config = dict(
    n_layer=12,
    d_model=192,
    n_head=6,
    n_kv_head=6,
    head_dim=32,
    d_mlp=384,
    vocab_size=512,
    activation='geglu',
    norm='rmsnorm',
    norm_place='peri',
    norm_eps=1e-06,
    positions='rope',
    rope_base=10000.0,
    rope_fraction=1.0,
    qk_norm=False,
    attn_scale=0.177,
    bias='none',
    tie_embeddings=True,
    parallel_block=False,
    extras=['capped logits'],
    init='normal',
    init_std_qkv=0.0475,
    init_std_o=0.0097,
    init_std_up=0.0475,
    init_std_down=0.00686,
    optimizer='muon_variant',
    lr=0.00786,
    lr_mult_o=1.5,
    lr_mult_down=3.0,
    beta1=0.93,
    lr_head=0.00484,
    warmup_steps=200,
    schedule='wsd',
    decay_fraction=0.806,
    decay_shape='pow',
    final_lr_fraction=0.0,
    batch_tokens=16384,
    seq_len=2048,
    doc_mask=False,
    train_tokens=182300000,
    steps=11127,
    dataset='wikipedia_en',
)
MLP neurons of a small language model. Each row is named by its layer, matrix (down: output weights) and neuron, and shows model dimensions 64-159. Each number is 500 + 50 x the weight over its row's rms, rounded and kept within 0 to 999. Numbers have three digits each. A neuron's up and down rows have the sign that makes its largest values positive.
After each neuron's rows, "fires before" lists the tokens most often just after its 100 highest values on Wikipedia text that the model never trained on.

L3.down315:529501417558479516509454668541574502467555506552406552427500494534556558488490498527501465520451492566491486519482559464489534510472455465541567461444498447549481460527474507531532582479490402492476529503483480416604619517444525502438554511500510553482460473563500504453456446479496578549
fires before: "n", "s", "er", "ce", "i", "ue"

L8.down318:548484545534501551526636448416475547339597523521494469457499508378509539415538527522437595400482511464483495487481550487519541474603492486462522549452457455502416525528523452505532462527508522469475499514508492492537537437470553470594416460459505529469557518509405507576534385494432579582
fires before: " that", " to", " the", " a"

L3.down15:488510442434521434449531465421519490532378535554502476530464468468497557515451475441458480502430532473535587548545449531530476485464541491545540486583477520524578554572494560455502507521520561501544495474474556423486502552475489495499551508579577510480426513502489551485581486569499467474
fires before: "ear", "ou", "ri", "d", "st", "n"

L8.down124:451524516589481456483415533506483466479452476566546431527459545535440517456396557500520520505517469496546541514496505498540590495504475554461504455433427489564469499562462522564488454510479546508589490462477564559454626522444492528530543444421405555446417519517490578480506500555566519471
fires before: "d", "t", "ou"

L8.down376:527598503597460484497561515605414484443542560493473518482632521379486537473481457603437547544596521446566450504446427518559548501514527498454538472572497519611513439608379522484528515539451473505516497572542482461530491475583401556521491510490540519541452488467558464486548483474575429462
fires before: "|---|---", "|", " St", "ian", "s"

L3.down293:520443485514502494574457511514694443492446482515566529565494429434518458589502481466473515471491578450509381502503478507470503447380543485527524435433411538408468529531428496571564506406551474487598496449541606518508534506451559546462495493512363382517460513446487503499521480486414513472
fires before: "il", "t", "in", "an", "al"

L4.down14:480493451615449552448438533556569547520533496493451494461493524506515420499481525493429490436480485491502533448468530440493496507553501396466429524425559472482433543415525502410559575560405518471440508551436521497444502526444414624488508460540520526543504555497440432506603491446556363447
fires before: "ch", "il", "k", "ri"

L7.down178:472545488472517430562464559454513540496414551616532503519502528535519478432528449487424512475435468464569494605479504525540442483458519529461491504491557477446465481479580475546479507531490583463534587446477537373477471564459459490446517526518502459593435543551524456481466438440469469574
fires before: ",", " is", " |", "\n\n", "b"

L8.down43:455461528510503454533542607530436548537467376500454422541483531493479425596457516494411497528541502474546542540454484494434393526448438468456507506546407417485464534487485483518560536467451531563507538518425586543510482555452538479506516392498470543554614492462603455497464462527620483581
fires before: "s", "ic", "r", "at", "res"

L4.down383:475540555513389472470534555521549464562516453493506577456511423518486496536598486483441539508466503535502602477487446493478492508517489447567412589519435555449543522527562427536480472560513542493550517427466476417454495485454548500565454477523524448449421565546564507414507492523508468468
fires before: "–", ")", ")\n", " |", ","

L8.down8:569544589561514442467359510513502650473387535506307492467559527483567572439534537485458450531552593457490463503499584554531520526521418564490434562521475437412418492488485479546527535486510587430458551507464500504456577495491481499424484529524416399582472463460544533494464485550581466477
fires before: "er", "g", "s", "o", "on", "w"

L7.down158:530482568522568534483504533525482484543520593501496517510487478488521459464475530467453539535586406569437519490516507508526553464445582527468449510559527652509558468478519455535529422533549431421482522443555584474520474570582536461442470459466372542469525405486402474485490569518463515555
fires before: "t", "d", "ar", "ation"

L7.down12:431439506523434518508435568523545487520458478524506538485483442511512496533365449421479546492476482531477459518540458531551485487512568456432527455417461457506569442497476549469435477422418520497476541359523519510503510483465505510589492518347527492485463553597519483500521579465526468471
fires before: "–", " |", "o", ":", ".", "ou"

L7.down191:415564503456410515546444543555462548452472572573561558546509520589473493539460420572484394450507490493530480429559385575455573561501563581493505469537498579515462449668587557478517424464502461496459491468561486455396493509468524477431459417554557459464481477511524508548550485579473514535
fires before: "ear", "ou", "ith", "i", "our"

L8.down234:519499565502449545505464433542473601491527540519453402436565519522424523510471461444426508483510477545522602495585465473525480407500540480586416474445521537519578570468570479526509458525517511548470600587462493436509505604479440493462506414535478581472492467586411554493532580556486419506
fires before: "ed", "or", ",", ")", "ly"

L3.down89:528497512539530519551639500600538509521528490566504535509492495480514398561501424448393463606520505425517518580507480529469506512439557521480500509504475575504495464551485458440530484543550461581448540458560491478498577462576380497491563481538509527517460559550478539475552527515518478420
fires before: " be", " a", "k", " g", " n", " s"

L7.down88:403473396450517472490547540431388480402471549442532423520451549569471555515444542474447455544473530429477535539524553467518490554439506519460576511390495494592573528556507602471452426487524483543449473581547561421559526492515495521535396490464483457426477481514529457416577453494594546444
fires before: "e", "h", "19", "al", "1", "her"

L6.down322:471564492493488468490528589583488418512433450489452613512570509489553513554469488546512442488513502488531592572567445599543465596471531533484474545505503536515516345531392474544474466476480550499541472432418371521474527478425561442521571517493446488457532544466524476564480533488522549616
fires before: "p", "s", "ure", " w"

L6.down112:449447531556518508507519536525486494477618569595419439511488577517436599488447504463568484400468430545506547382461490461500565612551451547478550506393514494568459557486541441600483423533521471505541548483423475501495520530527475560512478502518519499475473397474481542533523478472524558478
fires before: "v", "le", "ar", "ast", "ac", "st"

L6.down208:516498527515500545503544525431560459528478455572533517541565509507534449487534446521515569529595480561491517515608453585472538583445586483496495511547414456456560508534459455528436424538514569613532522466544439551520519507459514522458530413511464514544518482458555541486496480475534466439
fires before: "ort", "it", "s", "d", "le"

L7.down169:511443554439548509561589548389626483539511461561558505470487502535521506542488477540468447484495546554485595556398466531477493523460472419472509459506519456480489579448481517467510582580431523486501454520409530430533488430430518517465516406537560403507472491511500598498471552464550441375
fires before: "r", "is", "re", "os", "ir", "ou"

L6.down171:534411584532533555545546466465467478524531471492515494506592569513547548479521411434536489519594399505476470400464612463430500526507553487497517565531573593428423487527410485493526529455521480434452468564455529493600459508436545596452588516505496533479578442526474567484506521488463519544
fires before: "ic", "nd", "al", "ation"

L3.down340:481448476497500536522480551404527519513554534569474420571447526504483516458536477505484555555499487528437533570524487394514550585488594477491563525469383429551403610438532524572523510531540473556547524510493496510562457426509573576521473472457523484459503445459621490400503523473514494480
fires before: " the", "n", "el", " his", " a", " be"

L7.down329:472415456592472500466499559501558577520436477522441493543493456430449510462434468543547465473563540441566569516404521522527497451513442552388542498458396492371419570542535488432496433574440493509566416484542496499445486554543554490602570498515510472524529455524478472509565468504512461557
fires before: "ay", "ac", "an", "op"

L4.down305:581580553502543569538539485455500507537557448470512550521646471523568625554542504518427573513475494389521457537502477504491575537463453552479497556489518477515538487518545519417470543503448557558522551591506498445521485604487596453529481479511476547500556510394470540496452428467509435545
fires before: " the", "f", " S", " P", " A", " C"

L8.down322:610522448512573488430541464465438425527444455544556454584443481500512412517445497527455582440508525502478486490449462405533435583487451528412501563535465428533557468529481483442579498492534428610603406493410454596480589471483481445415538418524546470543532364464515490580573613493601523480
fires before: "res", "ort", "ub", "r", "l"

L7.down71:502507482441476451497504548456548594459467523597451540472537448430617517524394490479526504571463558522382479465482518499503536591511546559473563471399518468482507508504509534432538474417453510579491539518503473491620516468503540458558565409524456496456639605456560490450415534560470511463
fires before: "an", "ain", "in", "et", "ed", "ies"

L3.down47:509594487483516410514554506533507398508556435498533470444466457545455528617540431553532484578546480442515518488460488477409581482464467460483502495510520642521464512477540432506519506561468489491491404470543527450453535518525502544446601482531406495461477492454461530515502435553544534453
fires before: "p", "r", "an", "os"

L7.down203:454551427521459506451505554513493456617527523475453499471519587517468487520420499505520476385516576528490441489465523564452445490527426519571551523480475524565555545529617513459528410487538589546472471490473519529577467510547612499435493481512414464451434455443507519491558422453476537487
fires before: "0", "5", "00", ","

L3.down124:593507505520540565540502546416460500445509502575541492481529452553459524524455454454585545609473407502537419491529516395457548493589548519463479489526543448546459605445575627543510469607518492530563568462552498492427478518536510519527533429520434538506539555457589474468440532591477431488
fires before: "am", "al", "in", "d", "ie", "ur"

L3.down70:442532503570475428425544561498435466471473523519488599534558479502457447436454468460412434495481549561462543510546559503408493579443482511489467476502488473428374513505554582531497547532589550505428457453544466468496396465510587419508521435480492450515467500518470447556466543536546356512
fires before: "n", "e", "ill", "it", "r"

L4.down151:387528469554471492448432536508513548480530531519472531585526437480459465499523428511525529480468563541628555525514472479481424517528473534565481571610539485461523591588524493444546495505552497482521494453504488461464483424456576569462436528449489480560491529542424455516557491498499466437
fires before: "e", "as", "ver", "at", "le"

L6.down351:568474520557532447480504578555504515553457434466503462528551556501467506474555497543634477521559493583507436433491514579495473471429502594544543475513476507603512534481518524552448457427503483524530515429443429526443489541558572590435534414492610487425517556439444502443536549483529472454
fires before: "p", "m", "mer"

L7.down209:586451438537436406525512432564401408509537605472401570504434431469576508504507572591478448495526513493510478497495432490570520522558531511526473467644507573514523595427568581596446537508494466454497475487543493475500473500510599631486491510535587496583480544452522604521549509584501471586
fires before: "g", "end", "r", "re", "en", "er"

L7.down43:435519402510528553400510463476580451481481549502447612413500434563466513495540462404515507554475576545525563406468472548451417523568430474566447523464428518575570487477551442462533527496450582524474535541559527471528563548532537432595524578532506494539483497518498526598508572503472511437
fires before: "h", "b", "=", " w", " re", " h"

L7.down49:489538494537569521508573456472536441503480536540492479526542545449446408600506584543444413568454559557493501418554504548475465537544432505480552482513544504420547520551494522449463508512492373461507545589544606495432512486453472521512458460516501542596463400508459523440464456482558472539
fires before: "o", "ich", "i"

L4.down18:484518528541548498471463458486515525563387473485556442463467563502511504502554494526579557410516545538494485479518489541445455483598490512488454441358576515486501575514494414545488538425627527485485524424495577443531437389544527444414459365452518431528586534433517490418464570459536563518
fires before: "c", "ad", "ro", " |"

L6.down246:532527520473516478465506440603457496579500450473360539512470531485494424466401510639503554530506478450536441498499480521504545495468477513550485592594493534441430560573485434508503549535450383484539511424487548526503493524503505533484488590450534535535463411447432516469464463438468513573
fires before: "ich", "o", "i", "2"

L6.down106:520487436515504487571500543595448449500517537528463507540564562545426449502501593509484580554545462485539513479504494467537492532511501512503450438573422362488613541532575455521437401453519512555504499465511447491440507564566574546454520448446475454473440539495583497516524418545509590590
fires before: " |", ":", " in", " on", " "

L7.down37:427483505466520481488529554498521427445549448503584514528492459506492434642465453434591544485510457512545472465385482515453476493402469512502542536510588499481412507495524511528474528509425532523552489463447547568424422479530449486521484565432497473477445495528434464508475511480517398557
fires before: "ld", " was", "l", "ad", " s", " w"

L3.down183:511536481451464493616526423481507499460456462519575475494558514439519432532554550521564468490545471372529423440515503596492499485468591519539502462482496468533509550465570583438495476520568493544484430514494510430426480526476509494491472516548506492563546550563522552444474484466470459521
fires before: "il", " W", " of", "ic", "at", "in"

L8.down361:493517497439484542502479500483523458509514462449619584594515428450495522438493529510473528431502418560460532557483546467530543506433514537565495478472548479453441591450482557593497422468483506454385492504491424521454457451605429462493588553547522445496491484457497498436484456498523505504
fires before: "n", "m", "ill", "e", "{", "ep"

L3.down290:436513484518481488582487507514483525430516469457523545436636532539461473510547554501558426483538425440548591433477545437453580455421544537470427513525531515447456462633491510510521442418550519523623443462577461510545549441442495590519500523532385568453517484535499557421502517570474496479
fires before: "t", "ated", "e", "h", "ation", "al"

L4.down342:526393504503488579523453495548495598560452495468518486469472542490505490412511491498502543568532522391445448564437428616453486554586471484470438508454462625530514526570540456535606536521511467475451548451426515561513455462560548444566548535531538501530520468480478449469478507417506504512
fires before: "\n\n", " T", " R", "un"

L8.down91:548559544522442452561612422482497514445530518492546449496462536528522398533524492465517514464548444429375500575475508488551517546452463521431469528503563580517551512464507518583585472626556403487486415454473354436482554449446534522550434452586540469461502586562492570508524421507562459579
fires before: "ear", "o", "s", "ro", "e", "al"

L7.down131:451600610497570510536460521533457544525516459418505529471608486534484552552512472487492500504628539500516556538567481561526402471461595605511579522521471600458536505537490448499374462476452508480571496632431534462524492539480531558490448482422561511497379534569487513535500526429436518443
fires before: " |", ",", "\n", " ("

L7.down378:539430528520441521565448478522555523522469429592496411487546593552542521499460544515409486497496557571413556515478454469494510458531517495496544479498562596475424487443474506505429563525495524490563543492478473582567471488484541511567477559588436530496547520444457518550510526445538501479
fires before: "et", "an", "le", "os", "ut"

L6.down214:566542460414519500596505465492456576502475430472444514553522538505513551456459449457470441448456391453545450510531522510558544589511473598557442461442526476462521573524498526475540517490487456491513501649465457495481470493581486507555482512511536587608505564550440483498504460557585520589
fires before: "ag", "oc", "ep", "f", "g", "ad"